config.toml
n_layer = 14
norm = "rmsnorm"
norm_eps = 1e-05
rope_base = 10000.0
init = "uniform"
init_std_qkv = 0.0255
init_std_o = 0.00482
lr = 0.0152
lr_mult_down = 2.0
beta1 = 0.9
dataset = "wikipedia_en"
MLP neurons of a small language model. Each row is named by its layer, matrix (gate and up: input weights) and neuron, and shows model dimensions 256-383. Each number is 128 + 24 x the weight over its row's rms, rounded and kept within 0 to 255. Numbers have three digits each. A neuron's up and down rows have the sign that makes its largest values positive.
Before each neuron's rows, "fires after" lists the tokens most often just before its 100 highest values on Wikipedia text that the model never trained on. A number after a token or word is its count.

fires after: "201" 23, "200" 16, "\n" 11, "202" 9, "196" 9, "199" 4
L11.gate711:154144129085137152105135172111058136124115118151107123132131142138156169129186075134154184136122174111115152154095123090173136106124092125126164163162094156111129127097128132159151138112117131137117120111142157127125110135107149098115163132132164141102138096140073134154107119142122111183157170117146102106095151159145160162102103166093161152091104150112129116134125099120140117107121
L11.up711:134168156151133117128111157113132152119136114090098144143091141118108117133167119146117122140154155136123126108119101108095132079132105120154168111139101122146143146088167098122143118103107178131125108126127108091137115124091108115114156153121158164116145147150096123158130137165109123095133162112082111109123142136107166117080132121159143139059127134149130147113113164154136137129100

fires after: " D" 21, " d" 13, "at" 9, " s" 7, "iv" 6, "D" 6
L2.gate186:158106119133163108155115164170141119129125128124159125086150140182137164155166185165059131184128132129138142101123098173148124142169130127120119113137083168133127151126147124150136153135122155128129130139135119107109134126149109141132094127163124157144133152167102181108142160108133102173089103119107111079114127125099139122088129119125153152149119135111144133099104090088094143143121
L2.up186:156117082100130150137126098073144112058135146166087115158147164100129131168087127165106130139131157140137131120105092079162135153170116133143159112121133130089126136148114110166121095149144142143166139106163137145139173140152106147114169134101144167115136136130128152132098093120136110149121110134101154133131152121116117132114120126128147100154119103151119128131141119153078142115095

fires after: "201" 15, "200" 9, "196" 8, "199" 7, "197" 7, "192" 6
L5.gate741:128151172154103140104145115090123140113165096143123118127104083109137186155137165158095144137133150137111125123175160119133130139144139135110149141106116126094103119150107154107112102175066122090091104088122095149108152088123142109072111066097119122144129117136139153149114134111188133135123118077141159126074166150105140065135120135149114134110160113147156121139102132139147117121100
L5.up741:134165126137131124189136127115125115149090131088161125145135123088094134137110135140114119124091133123148129120138186193094163141086150074098128083099073107136114152129134126075095112136116147142132112171078088134081122112111126085068096114129107118113130156067137153172098135137106124119103127115163119097110122134121190127119090131124101132095144119118120132076138139132128157140096

fires after: " ad" 18, " Ad" 9, " em" 9, "ir" 9, " ar" 7, " Christ" 7
L3.gate268:133109139123117124100167126122118096142164148135122099094147117091094142113173089132125167142098145170075132123102118157129140124099119144129133164150125141113100119149112131139143112126156106150160149139116125131170114115190120123154126151121148150128066110132124131164107129125111118135119098168116119096126179158117125143151135108118128138116154122142163106117146096082139180112125
L3.up268:115099119134120168090083162092092108130187107138098144147121090100142150107142148147127167101125197145123181135145136150113142115130163159139111095157123111132106125149099124128153096168124090148183158145135114170105136104088136097135146124085119130099131108133107093094170129113110139169141126158097088102140096096099100149136151122112124114138098123136125116136124177095136175115138

fires after: " b" 22, " st" 9, " H" 9, " exp" 8, " l" 5
L3.gate55:139132136113161134099171107152175094172135166140144138121118139138132177095129123124086155146150138092115145150148157130138115137101146130104106122113189148148153134116130101125117125094130152133155136089109115118133114099122156134144084136131141128162108153113138140144128145089128096079105131123143124143155135098141102117113148126125088129131112134094178126141116152119135116121154
L3.up55:107112089141171110124158141108180119099144158118100100121086146127096108149110130105111081072089155109101145126111105160073154099157081110120188125092134108143140159118205136143139119140120148118122124132155145126104131119094161153122132130162121148125119122136105115133104150131135114118158140128141148107141099137061095103134127151115139161115081116101116161132093128083126083153146

fires after: " B" 31, " Br" 10, " R" 9
L3.gate283:129136102111127156096128166129173083107116149108131136105125136135149110161092102147100122133164111142117167147131087112114122143101149086128129132132122166131138109146137112139139132120183127114142109117133131084126099153133145085098144138120122113130120099111087153123112172133136122142099105127096146119146110125147146122158112115160122168148146138130157166114145139142165111118106
L3.up283:113132120157067123179090119137158129109090124115104090123125171131159154095172094153123094125113151088114103080144143097076104111136112078138166120072131194175143130131098127151121121151150144097092108126164126134123144114130107131127094123134139129106140127118184135114146125122146147111154137140125123149135172125099132132159134147159103098140150112134147101120148127173152113116134

fires after: "201" 19, "202" 14, "199" 5, " years" 4, "200" 4, " next" 4
L7.gate562:120106086152171157088142140115120161118136128111074134094135129158117082110117160106106096104065135124144130130140099125122166150114136087110162099095094128149111105160135149084108150168138144115166097165159158127141125134096096140103116111139109133114106109149081123138125119150128096144098132141139184104116169144119134109165142174143111129119146199149154109165130112122130116104149
L7.up562:134134164127150113119144138097078140127103162102173104129155094110096100128119130122090111126126134093147152136144182142074145144094137069141128139125110150147118075171153154141150142156131113107147117131133136167129098110104066122118144108134112122143110125159144156115118152114141112141152106134122147103075113111111133127153086133118125132147143121132142118118120138135130160106093

fires after: " |" 55, "'," 5
L11.gate592:119138116141117122116086128102094163116181097171163115119155134087158141150155152113104179134128098115116162113194158125143087125115178137056103142101142184128112130134121130111107150132099163143177120156113159125109161104143147145146190180143140130150138100135116130156127150154128141127133138163170137130141130117145145139185117141073113133132116168153160157142115114122125127122125
L11.up592:076104112115191085143145124140131107138163086116134134117115099123144158113136104102120123130130133113116152141101166141111147114104136117125121090130110117100077141140155098140123125128100098095150103134087132122148139094106122204138161136140123163172099169100105140116141155110131096097104115161157139134128112129140135120140117123149130107133163129152125121109136142154140127120173

fires after: " h" 28, " H" 12, "af" 6, "ent" 4, "or" 4
L3.gate551:069111117110120141153075093166091111084142158145071142100100124154165107131149147172153150127091155164088134134152137141116137114122085092112131156143131120136151151107126140108121131141128100125125147134116120160103131119114118117131141118112123157124097107128128145094117108144162113114146123116126144128126107125132128127105132172095138162132142154150175137132154156103090153147155
L3.up551:133057105140145122135123124185159152092095150102121135144119102138123109116169136098129116117108098118092110108151156171118065155121148145125132113116100154129109094133108149091105166114096146145119123123165138134158086071125123107113083182143103077105133164153132119149152138094100097097100123130130173112120156131110134122157099102090091128165164140106131104138144120127131126101120

fires after: ";" 20, "|" 17, "9" 14, " |" 7, " " 7, "8" 5
L11.gate275:136143154122133116125163091148099109191131103093138129148152133121107138136135167112112153149131124120085179151171101134098138094111114127119100137103099115134106112151087148147157139111107105104129128140124104154132126109117116126134137120113097126097106115161123101137122127076116129164120151117124114146118135107155129134154123088136124124142115141140142161155160147120112119132170
L11.up275:151139112148101111107086098133121101102138135127126147137147147084114174099151152087146125171162125105112111105125110133089110171135146113142084104171117097126091169136137139151107148148119119149087119126143092142106138176165103086171151177119122109112109126170133126182140134159102118159135150177128122175100141154108126162140124143186162187121131159116152174126145145153115095102124

fires after: " c" 23, " R" 13, " Car" 9, " Mar" 8, " C" 7
L3.gate742:143128120149150136116137131096130146143117182114112126177099182141147109121169136168092114120104111083077112134069110103168117189123141129123119147147069117090128131122133114189107113131101099120126142132160153120145098117155109125170140151145089098126104135132118122105158108165143181140107124090127124126137179106126118133137097093118147113154115111099155137147092153167095098139152
L3.up742:104091144081095166106146095110145157135094141118110093119145144160089114130176128162161190078160077139141120108095138097145113133109173141110120140133156095143123169145126094141155133093110151144122093115119145154074123090180123144137152180150073113123148126152115125118128143147154129087174150071169127147139141132125135147159153121133113123136113148099117123091103152078061149140196

fires after: ")\n" 24, " " 22, "\n" 9
L8.gate761:146140125106098161124095131123078141157120125124083153120107087147126137123152099156134136148125181143122105139115095130163091138128114168136127175123168119169127112159128138129126174156133112134132116108138116133129122151121141113121142097135110131116141133141141135145164105124107097160133094132148090137099167177164113093169161127107103113153102137105124169139127131126102131131082
L8.up761:143159171124128145111095162133128139088110113150177110084124111173090132115136123165124137129141155123141138099129129109112146120160145101109116088072155111132165124104084111126147103109135112189142113100111131149161096112152118103105111075091149127103105120113147167157132127139146099169129144123104104130171169123102093109103123113110132102144142145160104124111123097085109131127120

fires after: " Sl" 17, " Sc" 10, " sl" 8, " R" 7, "ail" 7, " sc" 6
L2.gate370:118135194128175153110144104099087123105126149128116109140148162126144169093114101166125164134147114084142142142092148145164142131119125202124129145111137094140078154130130123142104140169102116116129104123118151111131089105126118170151099150099154135167124137093084129151165120124124171116134148116114106160154125133075167102135154090120149119128115146160158172099124096106096075147114
L2.up370:176121167123155143123121166157131081158119101130093091052124140164118144136141117139150109121140110167152142141118121118169114119108132128132134103084156078155135096107159129076118139112119149186105157120117136123130134118149111097095117155087168122121136144129113140160148074133138144166151107110127122146124096144116135146128117145114116127149080138041143140130141111131114143111150

fires after: "," 35, " March" 11, " April" 7, " July" 7
L5.gate216:123144186126115107117125164137147127123136108111090111090093087172119118138111170108138147095163147116154155147102126089171152168116133125157095138120134162131086175115129111129130122151125104096155141179129114139107103126143107079063141127113117167135096146120123117185086097113157114128128103071138137096127121162110128160153148142174161179077161100154090117146150104140147134122106
L5.up216:185138175141104144110114164124092109122152102146125121131146162146103150101130166109101106135154123114164148126112169096113131095106110140134115094129119114115099143139120116141129101120142097119093126135133169085124127126113097095127124090113073106138122159141105170104088105110138091105190143149132179092129090094116174182179137099127161140138119125120156099067133149132104181107120

fires after: " c" 23, " C" 8, " H" 7, " sc" 6, "-c" 5, " h" 4
L6.gate530:158100148149112151158125090135061141092114205110122082127140086143143143124128102142138120124124145147149158125157106125100147141152088149121100155073116120113101120107131136147068161113130106111161126106116103079129148123123139133122109120129151185105146125106125126102101120158168108151152111152158163131096147130107108144125104109154107127179106160086136080179137151107097121147111
L6.up530:134079140123176103129082090088134126157100156151145163137129117135085097101128165162155130121169165135178126121084164095117116111111063095131092146107123165146156115148117132137128138122140139162159091124122156107134107130098103124114123153157146118106096110195106116120114105117119127108133074126170146123156106091181141108174123134164093064147096198108152117108124136151120107101142

fires after: " " 32, ";" 22, "–" 12, "|" 9, "5" 6, " |" 5
L11.gate670:104133116116151120144170158122137136100108115149108091110108114115173153145107139125087129136144138135125119110129150126149099115101132164162077109139185142140115123139149144160111112120164172145125159103111163143147095058148083113144136114135085114129092103163147133144154182140108148145127125129102074113079111165106148087138103105113111167142095131160126139121131090095090150095133
L11.up670:154103131140163134116149148103167087106116141161145177030214111119135084118134105143134124138099142146186094137145139123142142151095097071111119130148148120129108114124131114130152124129108121150119093110106100150142068130105124093119148132137141118132144142121120091102121098090143105091115173179110141128129123121103135112137160129112137126138148143054142137102143137125135145126099

fires after: " (" 50, "M" 6, "A" 5, "C" 4, "I" 4
L8.gate160:136121124119096134148191144143096164121092102118142167147108162139097126075159127087136153104119156107125128120136103093159168127103120088113129147137114128166152135095186125110148133091131095127114092107189140125098108143126128150129148138125173113107113162118111106170140133171111148093102129151125126173129130110173172097116099156093138155085094139083093181144161104140142139117106
L8.up160:166114122127144136145125107118155158114149121087111116102111145097131115061137116143128127112138129114142141124144168106110130198155162105121138167151117163152118070101134147160114151165098163120170139132162143106103111130131095106125126140136194149128131135130119099133126110115107128071113118112145112165125102134120114103128072155108142112119143122118088132143128131114128120137123

fires after: ";" 25, "|" 20, " |" 10, "9" 8, "." 4
L11.gate38:132158118130096094108147131114131150122157119148120077098089177128124128151139104099114128127130112087107102125100172151130068112122149122091098153136117089160155149181102116166138130088113159145164118190127133109117139118113153134092158114121140116105114098122164114158144135123101148160154134143081116119119155099136134149107116088138101127116130164179141140096119157137090107083114
L11.up38:171167123179130100166123123145145119121136137108125153158115125150084144109132153120118121136084079111074145117115159080109130133086130136118123172151121124105126119163169134114117125160136104152123147107148121127097122124157081148118138114108119146150133126135150133188140128137142140167132145142109078145135188133109148119156113143131081112163141135126101155131141148165094126108131

fires after: "199" 25, "201" 19, "200" 7, "202" 5, "5" 5, "-" 4
L11.gate479:131115158130152154131119127112120124158158142109120094106150109156181134162153131105108151102140168101113131067170116114209104135136064118096135141109105123110143130124119111144096085155144134118125162130121118121108151186127129134117101144176110091121128130125137154095116145126140127124082110082114121146150105124148116110103148144137132155147100120121157112110070109169084101137144
L11.up479:160159149161176153106136140139125166162117153128129133149105139091124148163132077130131101113111124113113085144132164126111160167128106131149118112083095113102154116093135168142149117168082131145177130103107147148177131154082146104107127142147113153160119118125167129173102135198114116103104129104134127100140131123157148092106160132125133163110139116116133113184122152133136137158110

fires after: "T" 10, "C" 10, " sc" 10, " T" 10, " Sc" 9, " c" 8
L2.gate657:141125103115152127147140119135126111175127121094160100134142115145160118074123168184146145117131133104148121139182093137165124127134124183097138172128093129144114124105141151119114150164114135103133135137158140093149164114130130136093101122070113161124116111128090134110092134131204160106077083104139164148106195151147123143144102138063099101136117122117097124129141144116123116113127
L2.up657:138095120125104103107066118169138163129150118161152115118144161100119145110121103144116091172177129173142095146142156121090113144123083154084136151115116115143101157140119137104138099113150105167114095082090094106118109128120145096122145150124138148123149105134122130147128109116124170168093117120140122143105114105101117172099110113159112181132121168098127087174105083147094120164122

fires after: " |" 70, " mm" 4
L11.gate172:162133110140135131130131092153138143155131115113123066146130089091098095079127101136150149129137097130148106132136177144151136150155179161123117091125091138122108129092142126136117125165144152134133094110153140108152129145093172127106088138129144120101126139111095118177142105104119123125117142125117099137133101155132101148165109101130133097081095142154147123123123082125083139139148
L11.up172:146158086097128129077107149165125173058147118127089106156153085140146106099106134169097104121102136124153137131104151103139132131128143141083106137131130140123089168084105115127126161095131122123114082149105133151129144094130132168114111129130130118192089170135106111130090064096114123092098112158172112156114129083164120089152099125112098079136120152135113097155068127119102126138171

fires after: " F" 18, " f" 13, " A" 10, " R" 7, " C" 5, " Col" 5
L2.gate237:084146098086172103131112136149137138129152143125095120115112157118133101098131146152173163106102121120090174114078155130155115121142130085157125132156135104130121142138134152150126121094107104133167139140166137126156138128136116116127111154153106114136117095133089139133171122132093189115141135143156115110168068133151117123073157114117167101141084098090119136144132135171129109056160
L2.up237:112101154115070116105137091122128146163130112080164165159127130090111132084176143129146108108115156092126147130116182151134077145125149133100126114097153105136116134148112099135124131082144072108160110105130161128164101164159097131109122142137146120135174142153171140157143129100125138131123103136096145117098100124108104137083104164131126114128150119110107191131080104131156104114138

fires after: " well" 15, "," 14, " and" 10, " such" 8, "pec" 7, " particular" 6
L2.gate732:174113129124134129078131178064177168118156144142086144097139108165090142148096110111175140129124148139116165085160101121097166075098119152153108142120115126137127097127165139109128136125178138136104099138139150121127100137150113141086096121130104052094159138149116120112130145129113135136145149125081131131100102130122147170120148127072101164109163123164191123127157111153159126089123
L2.up732:097079178101108097107139150168102138103137121118138133103163110097101107122132119099155148155131151149106132149118162136151132149120144154118097182134145119105135113159158099125115142110154120122124118158111128149149135164124106155165167163114090095130098122111124116145133108137090120120123126129124106165077133181125156141113129140131125129153136121162129138115173128150133137118131

fires after: " R" 16, " L" 15, " War" 9, " Sc" 8, " G" 6
L2.gate461:172185107175127110079116147109147154142166134132137150154154104135132125134097104109093118141124105148079145124136103148073084153096132137167095121092141169122135102131115126120164106098139135145111175109127116119157105141153154156129103103107088156117133162138127184183150160122133150126172129101115136169122100100139099118133129138139153133119131141128146125099152177105133111138102
L2.up461:129129107123145110148138135147172148140156094090106143109110129101145125106137180123106145173138109126110120103104115134106123109103092133133098119100132138116109085102121142098117129169136110126147170123144085165122109119129106156103139117149093103164143155149170152133135132123141146110157152138174152130153126104079149142092134156130085135090129105118125124120081124129095118098159

fires after: " |" 49, " b" 5, " million" 4
L5.gate496:142121108135144144135130135147065111117139152109127122123099128111164119085119143130094175127157122115086124142128152087135105097124134111092099124106142141143118117142083118112123154131104108141104103095132112146115180091196107139147131150105186145127112128104139142167129151137107102126132168125154115107162150152139065102114132132165090121136102127106143135134125142114089132097122
L5.up496:136164076155157115125144129142137137130126145105112094106150139100142133135154123136112103124113103118145075145097128105148127178101137151139105095098107096138152131135130106162144176150100130148162132127138130140146140139105155073144117195140097149145090147140135112122123152113102129110113118102136156175140129139141129151115153164066143111121171139160135133180111124129137118086146

fires after: " m" 15, " M" 10, " s" 8, " r" 8, " rem" 7, " up" 5
L2.gate13:095103146133158106134119150156135083095076087137120130111178102102171112140139091104131166125138169154132115129102139062166167153129125138158158175136138114132093149116093141115134133137128105151083154129141092133140126129115116139120157107163091116104102077160152143121206099091141142141116151162115131120160174096155123160123130122111140115110097095139129164110106092122137147098089
L2.up13:138109124141126121078165124161084075136084132142149114125200126125139126127123163110138120126117099133144118094109118126156150105141105135121161165107093116171096118150110068143131146079094141137126148134125126175155127179165112116143143090154103143155103139097176114106120123123115116127143143128135131093107130107142103156130139138164186109114159123182089123143109125169082115149140

fires after: " " 45, "–" 5, " a" 4
L8.gate251:111115094127128136098080126117161111157153162148150115140146088138137123146124127137116124170108129103171093130109093076135141099144100117074158165125093145111157118106127139133095128160142144133178129147108140128124137129113123109103165149091115134052091118112149116105161205142039152144123137143134146108126114125142139111125107147116109162175128114142127130133129142072131139120155
L8.up251:148156099126156096130081147117156088078152124089136153133098127205104114120119130093141135152111150141163158142086116099127149134123113102140117120161133120123105149140082097104138090118108090133149162125142098103152131134147176176155099130076144161151072128133096153138109148102099134118119147096116113106094142149179149126172102127105138134119135113090144118142126110133126133158129

fires after: "M" 14, " J" 12, "J" 10, "B" 9, "-M" 8, " m" 7
L2.gate235:156153098123136138128157086109091116138119114144148103136112149099165098158107150158123159101097128118164121127149102171131139130158133138111146114145176132079106139067146113123129100124130125088184092128128163131123123110091105097083109148127092152068147133126112144124166101097076137156144130136147132150112129121124126096106118131158145072139107096152095105122112140141160149141079
L2.up235:103143193119095091083154066108183122075116156121153124132091124108145108131158107129138153171125137142164127164142124125113121145091145105080054138156116108137102102118138105110094108154169159114116156101111082109133128131125139148119124178154108095116143125130131120143153080148138182137146097135128133155149117126138113151091101148130092109142138119152058109158113145113116134103131

fires after: "M" 16, " M" 12, " Mass" 12, " m" 9, "-M" 7
L2.gate447:132136132159139099100124131165122119099104108144144087078141137078125125158164113135148136116138151108144090176124083140156089145123100131128130122112141106146143148141144119144135096105156142125104113116106155208165157117086085146168131114164101095109118130117140133108143132105147133138116184171125142127151147110108130130132108155085158118096162134146079160111122134127150116131125
L2.up447:173163160114156120122102123162089129122118160124128124092113130102180102107170099128125107127115146165136134134182132100105127178111197133108178144151142068125089129147166138118093105152148152132163086114092129149144102112141124109110106151111132062135135159072133129101101156131150108141205131148127126138120144139144159178109134090152118116136116084118150120114156109157146081093120

fires after: " me" 15, " m" 13, " e" 10, " occ" 9, " M" 6
L2.gate401:163115112101131113106080092122122114101132144113170160139166099138099105151161173082111193144111141132148068140091182146149131158099124102127100108107110135143123164124111101108145122093119137160120118122106127131098121160144164107118153146191139161132116151181103133099125099116158135115126093132124113164106166129152116176156132134111147124167141162117135126115109191133138132132130
L2.up401:086121158108142149139146153148128097120128140138133141145147121134106087132114112103142137158139079130159126111125130137123073130080172171152132168113135105117099134128094119147135126097092138129136129097180104085136119120147130130100109144114133146143135119149119095104166084089123097105141102127139104080158177107124082125141095100135143133121178114137095154153155101137139120145106

fires after: " |" 57, "|" 9, " Sc" 5, " P" 4
L5.gate315:155134128097137126150152162098160160102104092123131083103110152090135123140111141097129174152081158090123117115148132099179126118135119180153084138110167158137105166167204135143149137077140158102126100131156112100104151118111143161140097160119085138107113146133111138134123150126127127127124106089107107136095142140156139160090139119145131126117162152145134167123129114115115111089128
L5.up315:132158110164128116137078123108126154086116105142120137106162100136153121144167086160129111128089085119080147150121110133134113111142116131138169161097126132132168126103092089116124121118092103166141167130122163131131120125129121129156107125118122119146111167110133109139164121099129088128108096108109116132107125120107107116145125115149076124098129142098119161093105098106115116113098

fires after: " " 75
L11.gate155:108120107095138102126134108113080122127119149163097121160121176098178141111135111151129164116146091106131122122153078152152164109145132124141113141151127100174127130158151140130151136090141105159124111130102081146131128093159106136144142092134144131124114161128148152092114131113128132167116176148129118141095133125128145104102137136115129149157145120128084157133126114136109137126104
L11.up155:147118130142122152086065122117153102121116134165119078138077154121151145118140149136139093139131152111112132095173145114123100119099155128171134083159099126142102132114117130129150104144132110069150136110138152108125110106114104107134156114145097113142102104106148145113092138115108151107172146098092093113127132130105089150141129105151125138169119154119119102108142127125095104136132

fires after: " " 65, "–" 22, " (" 11
L8.gate239:133063136143138139124140139090163128136146167109133116152127136140083140139094104151134129119085113123138111147111118115157147071105073155117164128098127125119145120155128142158105148152153136108139115128100107122144096185120102122106130146088097164130155140123124138107132114134079123144117118126119138141134086172115156110112115121138147121188110119076103116140168159116157149087144
L8.up239:125112153135169149141137156112114123133104143153124079125137120151079169154131113112140108103118103139147168151153155084144127117089098122098118118155121111135118091125131133104164092125077166131091099133097111092108110109149132110099191145135105114141163178134113140142113122165161108114161108148045133140097114138205144124135106105067117154127161126136149144098112077134133090163114

fires after: " v" 12, " A" 11, " V" 10, " F" 7, " a" 6, " f" 5
L5.gate396:094119127137130096136131145166153094114192105141085071138124142179137092140119169159155082158132128099151126109135122153133086151120133151089099104114153130135130137123107070097082127154129156124140082152106172150115118109117144087119130123131112112099152130156119100136167150129128123091141148176159137146121121105120116109123111092105170152117131067113119155146091122139185165166126
L5.up396:139119137147112093096139141117147119142157166127131093150129117177101148134151190162141160151091140136159118159126126118147148103155128118134143123130098142180091075129134143142128145110116101147113118124135126135130141170113096103118128121135171155096133128160121132148136147113076119102128137165092092122135132146155138136103117142119136137099113100162163142139143117172124161092086

fires after: " a" 26, " A" 18, " total" 6, " qu" 5, " F" 4, " per" 4
L3.gate60:094131123132142137150126137125141100128140141121103156133113111176141093103116096115136114125141104094085153155173116104153118130098160148143098141147133163124139139125131148133146133125114140159102117158160184098152126121121150142106121164143108110132145110136122124138121182145112092116150147168175137144120150104121128140126057086142149167122120147140153152122134133126142128152097
L3.up60:160127108122147130131144161102117141149104160075105089151159122165118108112125145141105128132127088131137112140042148127096136083129111149096109114128125113203168085151168132136089108104133130132102117125094109171100113126166130168185152110129125126100146125138120169095130146076138133100120122157102157093123075153164111116157135141122144142142096116133147120113132124139126131094092

fires after: " |" 16, "\n" 15, ")\n" 10, " " 6, "0" 6, "36" 5
L7.gate194:100130102103164155100111137175108140132148118140153119181078164119108173133121166135124128165097100107146110142164171127116140091109120109115100117119129115103098155115122141159134147108104162144157075053119128150109153159131151081149160106142135120142147110130137100170122104129137108140151173101138108107154165143139186110135127155137123132112121171103110147136146110130146140114144
L7.up194:107150105153117136082142087120059124084113152084110143131073126163149164128136072125134117109124129103106140128113128139122092136092106147086134118120163107165170119123136135123117140092123104157092076125122086131130134138098116159150126126162109134173122101114108106146099132091167183118125084124149164113164112138143091131134146137121120092114091108109109166160108143119123132084145

fires after: " R" 19, "S" 10, " s" 9, "R" 9, "D" 9, "-S" 7
L2.gate12:101164140114121137124095082103153129118111126114067141094110138096119150120182139141103172177134162161136133127127188124124144084109136138117118094153083115151091095100120119146113122140173146106175119129142127078176085090144152118127095133110117110124123121128137173127158107116126167132126142131159168134098123111096120109089107126095099144118129098167166157074129155090140089127072
L2.up12:137151115107110175095100100107114129111125123103150097122176159134114163121128102185126129153124078135122149096148134103133105147095135102183118152132151154074081141111104175112122119119155089136136141159147108148145167103159148115146114139141131112124154112158120169148148044112106122144142113108168123099155150133131102174132131123099134087118123118112141137160133139092094142139104

fires after: " f" 12, " F" 12, "ous" 9, " s" 7, " Sp" 5, " r" 5
L2.gate433:133120117160121159089126159097119126155140115115100127113130150131160132134100075120108172124118139144120151122098105140136079107136155146115087179141143111140068121129104144151142148158145111116134115100107127111106157147139130138119108131139073120142075123067102152124168133124154117115152132167141117158118118122129109087136107124146157137126162130109121117114129126134143133144138
L2.up433:141078150125092091065132126104120125145103132126137107091147125141147120133131123109152110139157136116101129122131144127108085110094084127145133120114125125168116116155146104133106166095121097146088094124081111123169153151177092108140083118133109134162159132124142130150117133135124128120155133153151098154091104094135102108125178096085137127117103158092131151116127075109134145057137

fires after: " N" 35, "n" 8, "N" 7, " n" 6
L2.gate320:102131186104107112100103097152132113110131155090113147107113132125151161138143120112106110116099168125136147155104086165153119124126184117146136095133147100139110143149098122107139117114104125100126166167101130117116122137146124140121139118149143096120103131118115155128135105087098140187136125198117122111137145138119125151141164114106125123146140160142142150132180137158146171114129
L2.up320:134104167089079122138130145116121123125092119114092156114164190106133123075090061178149147113089130131099131110111150126123153120126119157138126129148163122096120157176090105167104132105120162112126122108133133067100162120098127109109139136090114130101120148181128153130112106120109128074115146080089166105152159087109134168143134105056139134152114118107094139072160113091113159156128

fires after: " A" 22, "A" 17, " a" 11, " B" 7, " pre" 5
L2.gate187:125129173116112142098175159129132049106124176144099140176182132148131114123071142142138069122079140111105117129141134137180148144125139138151103154066130128158099092136111144098107116152152100143159123141086147130140144080118116075130147135082115136151149150068169090116124137177112105089152096139143114132156135109102100121134130133106150127148148150099116122158107129145143092106102
L2.up187:089160147136135154112169140142101131102127160115135115178111152100110144142124115168173128137117178115138097114135150127108098107173128136148162113151147116145155102086146116161134092104144156158104114107140118138092128159104123099149131151112117120106145121134087161127149136097112132110121083109118142110124145150157114131111123120105129132134178156103116124149114128170175142117101

fires after: ";" 41, " U" 7, "U" 6, "|" 4
L11.gate302:098148118146138140111137118114169100115156143132103111155119096122126144138113158146112157138120161148086105097081150129161112151134113140128091085124158134137104133143112096130122131100127178129135126120112155156115146112092136176144123135109152122119138112109133157135125131155122102168150121103141102116148163162118149115111122161100115065155122147122139150190123170125151142110149
L11.up302:106146099128120150099083150156134127114119126118103190132100120127129109114125131133142159123172093131107130124104107111104126158142116144094134152144134103127161138154176127140145142130140106148149119131143089141121111113122136097140125116130105080126149124111135093138103091118097153155117130103106099170130125141140109141106117154137126078137156105143119179154113122102118126133075

fires after: " R" 19, " p" 17, "R" 16, " (" 9, " \"" 7, " Th" 5
L2.gate750:106167103130055157091143152119114114108144116154176172117125127147130097117126119137120138051107143190158109162126141141142117123068120116122135134146154148099131136128167107170119140123138115106059129097130142152140130131110134124103121137052109110125134118112163149136092127115078111146138101097134103122052147147154163110135114102134126115114150147144099145169125139096121123098132
L2.up750:129144150105146140158160103124114113099177119147132102099109165148120125104153136099100076147135146130131134065159109129160113155145091132138122117130130137113094101149132109128133121149127133095154115131175106123147114075122127115125189133120123141073144101097131107147176136170116105113105143129096141133113138119148165138130135121178137074146095126158152137085164114118200127182137

fires after: " " 81, "," 8
L5.gate628:183122142085153100112098148108087140146200150093153096106135105175098165144128133159112136138153111128137097139133148139166156156126126127106091119136117148124143137136098104142148141099109113115114103113103131120096122145128127112094169124100069176088093123106164161121127127103136149135178128122136183123122139135115138156097126125157132149112119089131069100144131124163127097120150
L5.up628:098081138184136138101097162098138096142117116157102101162118136191135156111121147124116138134165131136140180110141147122059142126107140171134154148126119137149094123128148130129124070113153112103133123133121131157087104154133127107105130078065092122162120147171128126156103098109125093091147158149126115139110074118141152130150123091155141093140152091130158115106134144120059114154106

fires after: "," 31, " However" 20, " es" 6, "pec" 5, "owever" 4
L8.gate506:090109158096137129127109148106117123118134148108099096120125114119121151093135141184143107139136128131135106090148109131128191125119115099176102112136097117146139134156210151117098155134128138116100091129129174190143107128138115191117131145157125109141103111114127169128141121137112059113106124132112105147112127115140102120151153108137113098124126133083152138133147120114124093123154
L8.up506:138130109111151149121144126114117135142123168163122117160122170126147081134146109167169149141134123144118127121188179130145130113126148134187142142128104107121142137166165064108115142120143139141116106201189202144125111137144124136119197084124107141113085107090105148128167108126139111138116145139141124146115143140149095118108125133138151118137106141135180092108142120129141162123104

fires after: " " 34, ")" 10, " —" 7, " –" 4, "16" 4, " |" 4
L8.gate214:101110137094130139116152120117072073116128140144169100132108076158123142092153135113134163141099123138118103130139097152170118118168131077106103120121115119121115095154159117096168115090114115150119128130144136104164116161112117137140144115125149118164100103130199134122157124102111070127127104087124157138128180137135130139120124110156164112110139089105124081157095163121155165123111
L8.up214:086134110163173086120096111139148109085125132152152098123144135153140153096114184103133142140153169077111143163118125135109141101100150107119176111100156121107104139128122138094140117116120100093152121113135168147144133142142165135148122144124145076082116103092104142098112124145129153103131166132128134132110138152142130093183110088121180100097139133137146147103065107147108135127147